config.toml
n_layer = 15
vocab_size = 8192
tie_embeddings = true
parallel_block = false
init_std_down = 0.00389
schedule = "wsd"
MLP neurons of a small language model. Each row is named by its layer, matrix (down: output weights) and neuron, and shows model dimensions 80-335. Each number is 500 + 25 x the weight over its row's rms, rounded and kept within 0 to 999. Numbers have three digits each.
Before each neuron's rows, "fires before" lists the tokens most often just after its 100 highest values on Wikipedia text that the model never trained on. A number after a token or word is its count.

fires before: "," 19, " of" 15, " (" 12, " in" 10, "." 6, " and" 5
L2.down2247:495452487533512537517472484533515534526509490465502500485502506530475531503470504503527546522520518481514516531506511493503498458473515471516496490489510495464480495500481477522527523510510469558491509497512506495484523511525543440522507481506463460547492497522454530473507512430459489484493499557491512486527531502502470491466489488544483516512503529503518502522468469544503454444531476502530505512500522484513488462466506488546497528494542497514536493481451499527556575453521507528476503492472548468522499501462468474513489525482444545526477530459493486489504501464536518491533518520485465454494494467464509464468479556485487493500520522506508474532460516469511542522520447464477439505527510477517500470491514474531519509469457529512533514502560527516483480498494480

fires before: " the" 18, " a" 11, "ing" 11, " to" 8, " in" 5, " of" 4
L2.down900:530501536494473499503496478482503477444517530516532477482522520524487479454507520553521540443462492491458509478476509506534511506514528484480516492475502478507496555496495512516501490507499477522496460535481491494496505496514512525497479535545490436469526481509496503570518496502498492540544519532493512497542460536470488533502487525466475451485497470529507499515521475509525517520502466502489474482530521492468546518463490501504499514447545485487515521459457501482495494522509488543462505490506519508513485502505569523531462498495524527493497544523486495520496497509516496525534448508505501473452512532533532473519464506517522473504479500554479475514497494487453492522475504491525480503427486513498475496467529505524506496532555482516471499501468493491526554458529529

fires before: "\n" 23, "|" 15, " \"" 9, "---|---|---|---|" 8, " |" 7
L2.down2034:503479504504491484522506522533517547502492531507507524519542495521510499494488482512431485470505470525470493518520491552488494514514504505472528443533543512503491443512517452511503531490469475481483541514507489504569538501479475513496516528494520469498506465536484462517499437521538509520475507513471499510484515530499498550478472525481504523493504491514465486483529506474512553445521476412488502514538508545495534511434487478488528519507493556537428524534475502496506514463476500491512484498488480464506529487468538490481448498543480482521503530496558505505540535510482500471496503502504529460483492451487527487490507535505515485524488551488489484513540498519525502514523504532520473506507500511481497469525511473514459466485487477477451497489505472514533531481508475

fires before: "|" 60, "===" 10, "'" 9, "\n" 7
L2.down1910:533496472470490506483526532509492483517488523486480524497501517469504508481535502534504491515505513499509509482472557512529537471498509521486526517484486511505495500532491534529516517489508497516472510486511511501449483513478517494478486496530512474542503539478513445502510498470495522480466512497478502527529523486508484497519554492484514511534533504491534494493488481524484467491515517481556553472487532510464476505475460453506494501451463523535530474509512511487491502455481536512490508503482493505500437496481453469519511560495502537450473487526476477496496506537488554483532507468511496485505519499496518476456507546530483511524495519508473443456490535462521510502478486499479499481531479531516493520520485462479481497501497484506469545474518501480530500456451503

fires before: "\n" 64, " |" 9, "2" 5
L2.down2111:465482503504521486494491531491476512484516474514526495481478484496518471490460498509482516469467493513524491513500509515440482483460520545516482511501494519510502499510480509495501500500530507525473540494536509481473468469518439485498497469513525485475512484488482519500520482497570472535532479490457554491494479512481499523486528499503493467504492513506498496512487472525504460512508452537498494511484535496489542499527534558506497475507472512477496517521480481495492504484483504486519450481485489508541530477503521505518519477510524492503521491480517489471515451472471486518480491496519492486492510514529515531495500480464505414546483490547547516510477528498521511499447452491505544472460481528495542447537510525490512531510475433492516535500517481510497517467512542

fires before: " " 47, "." 6, "==" 4, ")" 4
L2.down1743:498478519477506486535488487476463521509498482463481519473529494477506461461493488496541515488510516473433486437469483485514513488501525495486514483509492551522531521484494455472460520499498476481467530493491532444496497511561472487536530536488505513493511489546503544495459466509478509436422514490501495468468503515503507513536474524492467528479507522456491521489495520517491443527522495509509538484489515512518516470517525506530485486467479501530473476496486528523473485491500447502466556507505514476498519482494496495546532495497510511478507490465511515484512473502527488516463465496506494510527497516519497476474511490499499464490554495484513520468496492509491523526508464448500488545499522501457459475457464486537514519498488495490474491523518529504490516542502501

fires before: "\n" 32, "---|---|---|---|" 9, " in" 5, "==" 5, " ==" 4
L2.down353:478460478504504470490493491496523469496545467532500487505497500510468474452478507480479526526484477546496553508532508580501488486471481472501501522547490530505480507514535473495455522497486540493519503478516531509511528508470505516514478526493519500496487523495517507501489526501512522509517511498515495506493511487442494510490493466531540487521517447463536500513556490488550510464468505467458483495464486496526499542502502507468453505561549491515508496512498521510519543520456462518464498497556485517483492505507469489483497496470510497539522472527496478510495546482493545509536462488491483473463497506494515510514543502505516485494478507499470505503518493458483496524491504499456520440506501491527504506518485501531502471501508462471515469474544442495545499454561517

fires before: "\n" 33, " was" 7, "er" 7, " is" 5, " and" 4
L2.down1009:457490513517513528496470489500511473518501457461509520504468514520512518512485519489509485507485496475503505472487536534479487501470558529511501483498506508518465565463509484471481473538494540492501517496492497455457512526474511500520524492502493500477513511504479459475504521539498469500551513457550500501464473495452517522527518502533477542469512478473568503487506501534483495479506505545530468528506480513446517496484491507470548506510458508521484486494469475515518508479486518554461499482513473505500499503545488474487464573500483478490481483527503493516442492544481585510500479496491543492475490500536444501448511488505521457458505479522489497552513495516470514525501468510493533515493492502494511533544475483477520496487491453483487478512504502483527511499534503